{
  "bias": "none",
  "tie_word_embeddings": false,
  "parallel_block": false,
  "init": "orth",
  "init_std_up": 0.0146,
  "learning_rate": 0.000556,
  "beta1": 0.9,
  "beta2": 0.99,
  "weight_decay": 0.24,
  "max_grad_norm": 2.0,
  "warmup_steps": 583,
  "max_steps": 7844
}
MLP neurons of a small language model. Each row is named by its layer, matrix (gate and up: input weights; down: output weights) and neuron, and shows model dimensions 320-575. Each number is 128 + 24 x the weight over its row's rms, rounded and kept within 0 to 255. Numbers have three digits each. A neuron's up and down rows have the sign that makes its largest values positive.
After each neuron's rows, "raises" lists the tokens whose logits its output raises most directly, leaving later layers aside; "fires on" lists the tokens most often at its 100 highest values on Wikipedia text that the model never trained on.

L3.gate1864:126096126121137139183146147122137117142126135096142149154142151131134116091111133065175123112113138127128148100111144105124123160149080130115133151171133139068135135131130111133155148118157111106147123113138117124112135132116154117138151137120143107132135125128090120116158124120152107089101087138113130145099104116167114125129111144140124125162067134123192106147114140129203130089161121139115153163115101116174114100153118111163137073179125079131137109076166155104111119093088130086130139075136097126102161159127114153111143160110147124105134105148104173081153144123158102098126137104187121116123113136148170102152099129131109107084103134168125184101152123135133129119142156138130156147100155127096149045093148114135104092119158108064130146120167143128095114154141104
L3.up1864:089117097115125128159130073124130112144130110142121156124125143122099067122100129112087118124118170132105103114159118121135111132133133109093125112118123112129121120142132155128125175162110117136138116119142130149122156138152111140149139192192110115125140133137139155105083150100134143172109136104194145171131133112167156134098119074152152130153105121123170155091115111143149189129171164168148117103130146098107160118149163116133161131159124133113155089169084108096110119125137135142100123103137157149129099131123121160146143136126136089132146114136113123150163098102122119121142160101143122140134088157141129110089103112137078136181120109144108100132154118127140136124097117137136136100110076110142115124122121120102088128117121142124093127128120164121144105134143107
L3.down1864:101149142138125135090143140158134138118136115124122137085146098190120144162144117152182142134119117134124160182126141176104151130174144148130151124133129117124096138147122136155130120138083147118120137162135128099129116132098099098161149143073135122133121119102135171136110085100115162194147128159132113145107151151126174109105140116081170099123132119153133147137127125085078078136139130109143133111141106159154109187130087112115143120125115123126131121124124167137124126116145163144157134193116157082112114093107121099143105111122125130141132112114127108132074137145153109121127120150110133118055112114147142171112120158141176159146090148160134131133103067142137128133153114117136114163139121120100135174116162135115141126144112112154149085135123095141120098141143164
raises: "th", "th | ", "th |  |", "th |", "th century"
fires on: "1", "0", "2"

L3.gate1243:114093128170127100148112129102125124116129142156135114108107093111106174119128122124148127131098176132120120102162132107156132120111132147125062122132113133120122129107170131160139092150128117163147084168138096106129119142096097154156126159103148144156121155120118124169118160109123112156161111139110108128129131153104133172130147123108131159091167155098165129145078110153120211119127110121118137100151130135108152162119156133118140158144119095070154108104140137143111168164165177157128064146146088119084100145134154115137133137082132186104110175151106127118133095085107129143163133107132057102098162129156130164138150091141095132153125105106118121150159127099131118139147146119165116135143134128151090164146132112170150117111150141131105135160104137164167133089131113
L3.up1243:113124094130119111126110091130129155139134131092122138101133129138126170124161131095117134144123144143103123129161161127138154154138156121122137157139129126117114120103149087101147092130110086115091094147084093144093118126081085156186117132147150125150175123153159109125092146128101144128117107136117119117140139144098136164101114133107118137144128124125123119102111168112121171109158095150096110136134108139146108158141142146123098158142121105132129114146144111154123139164124159164107088105099121091099111126173140130142120145100162144105141146089126115151182124100104123138183153101123079110114155139170118150119175103135100104157116122116139132115144097107173166159089176117133123125151166138187071136113137154185141098139167190139100161125146133130138098077098112
L3.down1243:155113129146107124144126112127122173149132131119115137095124134122144137128115115121141134153123105110101125113150129130107129150098145124120099138102152125119128132100188107120132085144116105124117139130102119121091114125113114150136095129120133147155133145121132119124066119115070131105144105134129104161144161105089180153106103145136116108127114139112170090110108142139163170097163096122124113133158102134107117158127147158165118113158124087119146120115163096168099118186114124160086153122103117125121140078162120081127111160090078164136147177108099104123187109112128098161165149104099094115137134129128125181135162101142056127183112145109119113093148104108199144104139172132141120152156144124152104127102120112162180101163112159102093128154127139154144105100135130
raises: "ver", "mission", "vert", "olf", "ject"
fires on: " con", " Ad", " ad", " Cons", " Con"

L3.gate1179:130118137116125094112115169091136100118136140158165113134102109084113179134131102153153168093143147105139132127101146102155122131167128140128133094138170106134144106176129121128117098112117160112154129112181148118124117121125107158104157124144139187119180137096108172132099129109153116120136149118143163122141153106131115101149160160150114150112099119137112156121158141093104135181139151100151078115162137121114123153110140112138151151184121163143138141143193114101153157105140162133122128164108122118098120098134107173135172165116114170107136138118146129121156125111148156170136141160100088129085114108144151134136179116151136112117104119117132140139119110086104126150076134177147143109140082122150087146155151120137136106106118142151129117119091126120169116153098139
L3.up1179:126139125109126125114107128134127117106120117161131136142105148102112167155165103168174154096174153117105123128095181141103112132161113136137138125109125106125171083165117161130153115112112152112136152075166120129132139111107112183116156141176153169118137095089092173146123106107147115123118150086144177126100122128143146120127139160125133135151138067162117155136152115098118118160124166100158092118149080107121123122120155121131153109202137164128150135185173104104148103118117125119107136165122116127139091116154105134143205144164114152164126121129138147107173118104170179134141131103137093142112122113107121100147167117143112106126132104120120112094103139089111168147120096144138137113150105128129075158103128147135119128124124125140149081125146144127118133143117118
L3.down1179:134130120133149113094120127113135117132130145132164130133112149143099139174149141156152134140147117110131109114104147109088118114169089118208122128116184095099141127155149118146155122113145188125128132077090140119118120152111112137111202170201110138117149097121117152144081091122136118137117112063138171122148161136132119102133107150132128157142128096135117166127129150060123134131124160112150129116119100139135135127116117125118154094146129145165159160143186133133164095118128114126119140140152130135153112123122096163123161129146086156112119121132123139100101117136157176155130130134111104120113103116112153101156122065123115105122117123135136147108105138094113143136148132126152151051156078118122093132113164153139166127084118128106106113093178113113134132160130071
raises: "incent", "ision", "ital", "iew", "ladimir"
fires on: ", V", "V", " V", " | V", ": V", "- V"

L6.gate64:091110148135113129133135104123140132157118156189109106152142133149137066141096151125112109121127126132143108084149154146174140125155130159103128120141122151120105114134142138127159149138151111150157136135144109150143165113132079137155138140131071149106158125120136110126151143116129145159146081101111106127166127154128118108151115131115133128119132118100135122133152158139142154146131111170135134133136124127118129111143071110129141095141169119122154144095115142110116129135138103125094130129151078155145134157107161149107139096140119123101134160158148126144144138129096156051092123147182163132130145078117141104120152141143121121110127093144116110111120115143122089129120107110135097081113043162206111168130102073129158108092132110115133115103106176125125104133123111
L6.up64:117112118128151123099155116091128081124139138110112114185107123131123112099088132175119096078127103148108143094125107125119141121088110138108131163112125115097118115149160134141166127171144097147155115073128184137089139122178144126126121102120124119127143138087091165143112151114118109142079116142121087141114103167127137140169063134096136123137091094145139173139148137103145135155117133124135118172105135155112129125135090121101104120135111113097088172092117144118106152120150128140111133175158090159138098142091100154120085134114125121110108161133138081127111115117097096099116064139139128145120185096112133102133147149138102152156112136138105150124141148153159115117155132177078115100157108165162126094117127142090113101154139147165089094138147146103154133118113153
L6.down64:072120142124138233152127135138093133101132113158112189139158080126163131122119117178129130150130140115088135106142109127131165084104101128095139146145118106152147111117158087150142073121138135121146149131085123117138133114163134137147117142110123108122146144093140153148135114125124097127102133127189089119154135078152136108179098137130139094088128120128150161139152093128129125158168108128128137123118120108115136113134091140170133118159128156109161104132084133176131146088137143163134118123154113112145099122115120113168143099155133160117092120163134130173148154128099121112149128137147145154111148097136121144191141118148129123127126160120099085099136159129145088104119151094127074090136091143179143111135113156117146170114107100117112133124111121122127088166130120
raises: " Italy", " Ireland", " Norway", " Spain", " in England"
fires on: " of", " in", " in S"

L3.gate1448:138105145124126087121124114159126080125147141153173147140140131163130095142115149121150147126104129132140140161137171081145110098140138113139140174147126130195125157132121079121142124111143091154134166138135092148124141120142146129107085122094088144143167125115073089074108168112132130137116131069121085122130119109144125116136127128103137128128115138134123080103127156129137127110152163116100137116133182126135106128124120098142098123101184175089136138105200153114145128115212115155085109117120098079126161103129147117150123138152146096122139149124118105121130123141130120102134200157147148109090163157135148152145168153162173079092150137152170137144162133132122076170135187151160134119128148102117130146138134116109137097173163122190145168160135113093097093105159181
L3.up1448:162106137110083087139085105164136153151118120131146161134160145122127110098148141128117138154138131143150115183123160119153110132102143096108138190148115118204148119121098103169146116104128081131118167123143130156126135118141110101126108125097093095102150089118091137079105136115134123147139102108124086175107104135141127146129131168157119101125115144096101130111096128108147126137119188143114162107095133135124083113114114117165108157102165197131142150103182155099135148131158155110098098103117125123169111121130137143130122133155139102131106124159145133121113120147116129118135194147171169108122141131135140146129170146129156087124161144148178133120178118125112070155166157130136111142122147126153140116115130145125115105142133106139158123117164083115123102116143170
L3.down1448:149133114117102207151136160165120165097147149151103155096133143109111122123153084136130158124141120129173155114112136136148156118118143104155188165147096165149145113115166099166112168131112077096140107105134127126141152125170099099132174147094140079086126101103126119101126116117142148142126092110121152110105127143146122116153100146147123110108147143131144190132092150155158129134112147152124187139081108122202098103097112131154138121108132154133142146098134121116150107114133143083127120145155076130150096154136116132129137104149126063131101062136103115112093100156113172121119161115171122114163103097097155149182120148127147126128147104142144109122140096107113132156113151126145134141144150173127149113120125098068144099122139135133156135101131148148138085115146142
raises: " also be", " also", " include", " not be", " appear"
fires on: " would", " may", " will", " can", " should", " could"

L3.gate1364:128125102117117096089116141109133106081123125144157096095134106149140181114134157150137139101118141121130114085103149085151080131167152161148122118111177101096128117119086154122169129129142130113129124132153139139113094101106141149120132123119126137124111165147110149159140168089191128090135189127156115111068187144167116091145150166109117122134075135104120130124128121103102111171094120101164098132167100128153130158168132137151150118140132135128117148123150122148103140095150148142113077126112106140134137127107074161146127141091116130101106112131160097081116129133129114161133115136145117138108121112129140154111162122109126094129109124107125150181130104125165162181107170124157108081128118161137116129127166131123121114147180122124162174124112099148139100156113099
L3.up1364:127130108107163104160131122157132114087104164121170124084096135129089137151159148163118164120138146124112154085069177090146146129147131123134089129154145125130126147145123179099124129133098103115140149065107117142124071074097122137148126144112102119173138142093124163128136113132129161078128128108108128087114098144112173118134090146118122109165125121130110124099116161136082172113123127111121088096112124161135143123154122150122134121153152081088131123174126094113186145071128137151158074153096138125124159127139119124112160093159166156114122134129126152123127108154109142118134111171134099127096144126091142126123093090172109127137144126117141133118102108133125131130112071136165159107147134137129133116103113156119140093134154126106132151094138085092163092109136107
L3.down1364:122140110134124146096131122139145141128116136115128146121094142130113120168155181144141140117172116152142090119112097096120114110138081129166141155136145080094115112149162131151124167124146132157138155094112097136134112169123107150117180170172081112154131101111118174171112094144136066122107106083149148137116158145138132137119111140123101147156128120117100132120101177121121164147114155128163121113148100172142138110146092119156095079135113104141127124123170108140146124119139115105125109121152130162172163151128136126135175140118077156108126128150162119094131097120152172134127107119067104121119109109109085125100092083160120098136128153127121136122119110048095172105127124113159149089141070104112103111138160169149098093107139103123127182087151125160148112143139098
raises: "eg", "est", "ict", "ision", "II"
fires on: " V", " | V", ", V", ": V", "v", "| Party"

L3.gate537:152144102139137111146114132115114086123134139150122103120105127085129112154156123145123118114110116126151152162117090112161148102130153161096136082146127118145081144169134108139112097144157141088138131166152108133105135100141143159121125110123147113152136100107083143070126133138163129105118147118132165135146118169137163108132150136142102181144127121092126189119165140144115153187090136137149075105128126131107134141141111079120146121120175153113116129133133150104111129112143133174139093142124133132146131133096106150149158130113121111148128157118128135112075103159123141142152162147169103127099161143116114158130161150151178144107055068140137107113136098093116136145101112184084101157105133082142138160169138109143118109133173113137111138126088168116127117070121134
L3.up537:133125129157141132134113136118114118110132132149116074116111135121133084182156080106137114116149131106149138133139102143167143088139176158122170101144093086129110160155150127147086117152124153091163128174138113136109163116165155161132148136137116092130139081106101111111086136139145157124088158098149131130136110151124132135093155143134105156150130138138091153148142125156104114165129143132142064130138078137158145129146122091125147111155166134137115127145107086116083112095119116173113130157152123154140121148100110180131139149116144089149142134126135108102099066135126163146166122132124131132111138145118088119138154155153150141100116086130118080132113125096121170150103126165084159131105128096142158159138109171138129146084150111105139143104114146155157125121140094
L3.down537:157154124124150088130112110135143111152169143140112089126098159116087121163158141141102100108155136103153163150118114112113141086138179084114161128142096072145105124144134141134117094155154144116143128124128129181118186111183145134128142157151135129131124120119124137133060119160134113081128148085117148141115086132137154143109112145147091156186125136117168146150144134158146155154098144125152105104154107125122105127136103093103153135153151143135124133159115108111106104099092105207163123143151155118171128165111108159131112125122153115143152104132127123123127098135129123129160140103147136114104122177139110131192158149165150132097124120138141112138107146105103123172106119152139130118126113093111199163099114135142095103106156128101108146120115131107112113103127115
raises: "attle", "urn", "ased", "ronze", "udget"
fires on: " a b", " \"B", "-B", ", b", " the b", "a B"

L6.gate763:092153134122145119108096120064129109111153130142112103101134137102115107144111132143136127116103157135089143108117113157062123140144096118165144150110112164110097166140094139117123084162135202089154135087121129151134133181127149155098132102151134148173118138158108127130108122094128107118126156135137151093088112167153174162119145163126124110141146129146153136166088095124158161132124164137110120127147149147107105153120126118143143151181149132126129129121124149122121158135132132100120102137124158172110110158127138151111170146162112138143112150116121111139068139082085172156125130128128100135141121142141141128096134169172084119141095128128115128135084142103086130156140172099108095159154118109062142126146148131112146132097104156111121107104121068123155165153159174
L6.up763:090115100078123118104087136110154065073146169168110155149103120167121132091173163107085143122120166090107094138125132126129147155116153110119182128061126137135117139110128139115099134163177139130124126082090131124122129186167145116143125113160134080130118135116083192099089106074091123152137138103160144137131145100144149141122128087121117124121128115152128107076149103147153125132141120082128112119137126130111126128117127075131134135099076131137127149114106116125086111114137161111123110139145125158165121159132110137127113164166126170116085107105129084142109124149116162149108130173160120142128123102154139124070149122122077112125121135134149127101102160127113118152108181123156103136136155108125121156108138156121087135105098130128162104114128122113115140075167128
L6.down763:149143145087093158160147122126152119132109130137115153133127135134140171128133094153111148146143163147098107159151114181166140176100092128130118111130121114141160151085127127133130155164162134134147142096111144119119147156100147127115133121124184106142128113111099154141095133088160158126116092168105141115106128126098151107154144090146124114157149136115125129107116115162116148111121167090119132141130132106116088118154148103136148171137132117102125092135116127132173150155152153185123076170083135099090150115146141139129129132153131099097119143116159111148140168136133105130096147119116132160124132126135105117145139124126107113134132137138135123128112163151088111122116131112121118094129117154139143162103149099112160153127063111109111162097153114147112184115163114
raises: " for", "ing for", "ing", "ed for", " for the"
fires on: "==", "or", "ist", " ==", "off", "up"

L3.gate197:165167112157138122162120120082070091120170116167151112138101113128136120127105136094088172129112102158123124121111080129190126131149153095085112065168133154137074111103101103138125168102110073147147110143164084139123134114118138105114101105120144131131142166101098146106160126136172116153161107140147092127162139137122092117109129100117135122138103117111128125114154158111137116141127121127140075109160163134116176174102102109137096109175156143118168120118141150139140158089162128140130110099098135128116158110090131180186141124149091131142133185120130108081122099104116158116102145175172129121131133115130137125130151134144114171085106167142096136142142106120147127090130136157124101113141105138095113123149099126129123142133143096172162125143067133171178137125161167
L3.up197:139169117159154146144153082095114093096106113138151107098145134154130105127102162090140177142135084151111106146126089149156112123135158107066108078146116143082107094087110132143103178122105096158141154137150134143146138148091151087130123111140134139116129152086131156108100153143141116126164125125094083127161154152115140116086122117089115131156086095116130126132129148105133103132112133133138110148151157124118127147143123148112080121152162159161149124160155147141144139106141111148115106083110139143124143073106130186178128130189081107113104139142114144102132094133150154112115142118173136147102127129145139111118139135119077157103111177167110079141145146114119136097151144128120085096108135149104082097135106137140146150084159110169166122099106141157155121122151159
L3.down197:157130105132149165131124114088116114093120122129125130152123116147110118125147162110092172156132091141105095118157143116119123124153152116081113115150101151122083109118098153130137144118100106161147133125120120131108124088132151094123129125153125134126122169145123128115102121111168112139156120115077126107163147117111096101067091131083131148121122116110116141110136132149120068127087140113164120109160144151127166151135121111114087139140154115188165110153155139143128112088140094143113134140147130124135122108104156161156092110135063154101115134133128141104115062117148167129113152114142140102096141111171143113157159129132093135104135154150157106141154105112112132053142135118109111033136105158114096139120096169136115112085140157141148112105133125154155130131177161
raises: "uter", "range", "wn", "g", "il"
fires on: " | O", ", O", "O", " of O", "- O", " \"O"

L6.gate1660:118125135094128131129138088151100107129119138175143094092098097128094119113124153105133137137154121122127148189113099145121141165130141159126126098168113166123053150125103117165100136113100182193184142121116127122123136135129111115132105121135098114131156145099127073147139115129147105149099120146131133142137133144134138112140154151085155111098160109147142100125142106098165073111120151115129094140150147139132159131117172123131109080118136144106130145123117124148105180153117092097103108139178186123091137129131091140151151150159129109131136154142134127104073107098110095140147122177143144139145141125126149112112197146130172124157096089117138139117134166138127120150153106141159126113166128106161124118147123103135125122118112127147122142174110114138127149134176119
L6.up1660:116130102080117157120151121109113108129105120091118124095125111140092135096107140108144169138162128122106152149101082144157132158143163174129128113133121181119107126135119132175095170125083120191145108110114115116155142110145129077132101093120094142109142127118082097123157109149115121133089128141133097131174136118137144133114154155120131107150134093185167104136090110118125077090132122138165072141140124128154169137132161125099091109099120149131148131116110120175130123129124095101137102120164165140118147128087116130147123121127148145138145128150107094089131117079112099150150117185144135124146131132130118132126128140115122083097141095146131148119118184104102122143148094137124116147171134147142133167173122125164158125119090127126137128153096099150145181151131107
L6.down1660:127135137130127255120159100131135116107131132122119115098155118134118091131107137128132143103133128142108124123142129178110119121164136129118110121139132170111119119134126124162119154145110123162129132128119118148115130124137131123161127130123096142138129107148108110131145142119140117127113181147098147132110125127126148104148150102110139114142133109132141135135130083114175130119138135146133120123114119145147105123122161126133103141124154145118114139147120070119124125134087139123132148118117111129125142136132129121126136122123108140124172114112130108105099105116146114127168151123122138127115152119134142140149094148113146127126118136117114111155123241152113114140132118153113136122131141124132142133116120139139134115167115111141136165140104114105148255135138106
raises: "In", "On", "The", "A", "==="
fires on: "\n", "\n\n"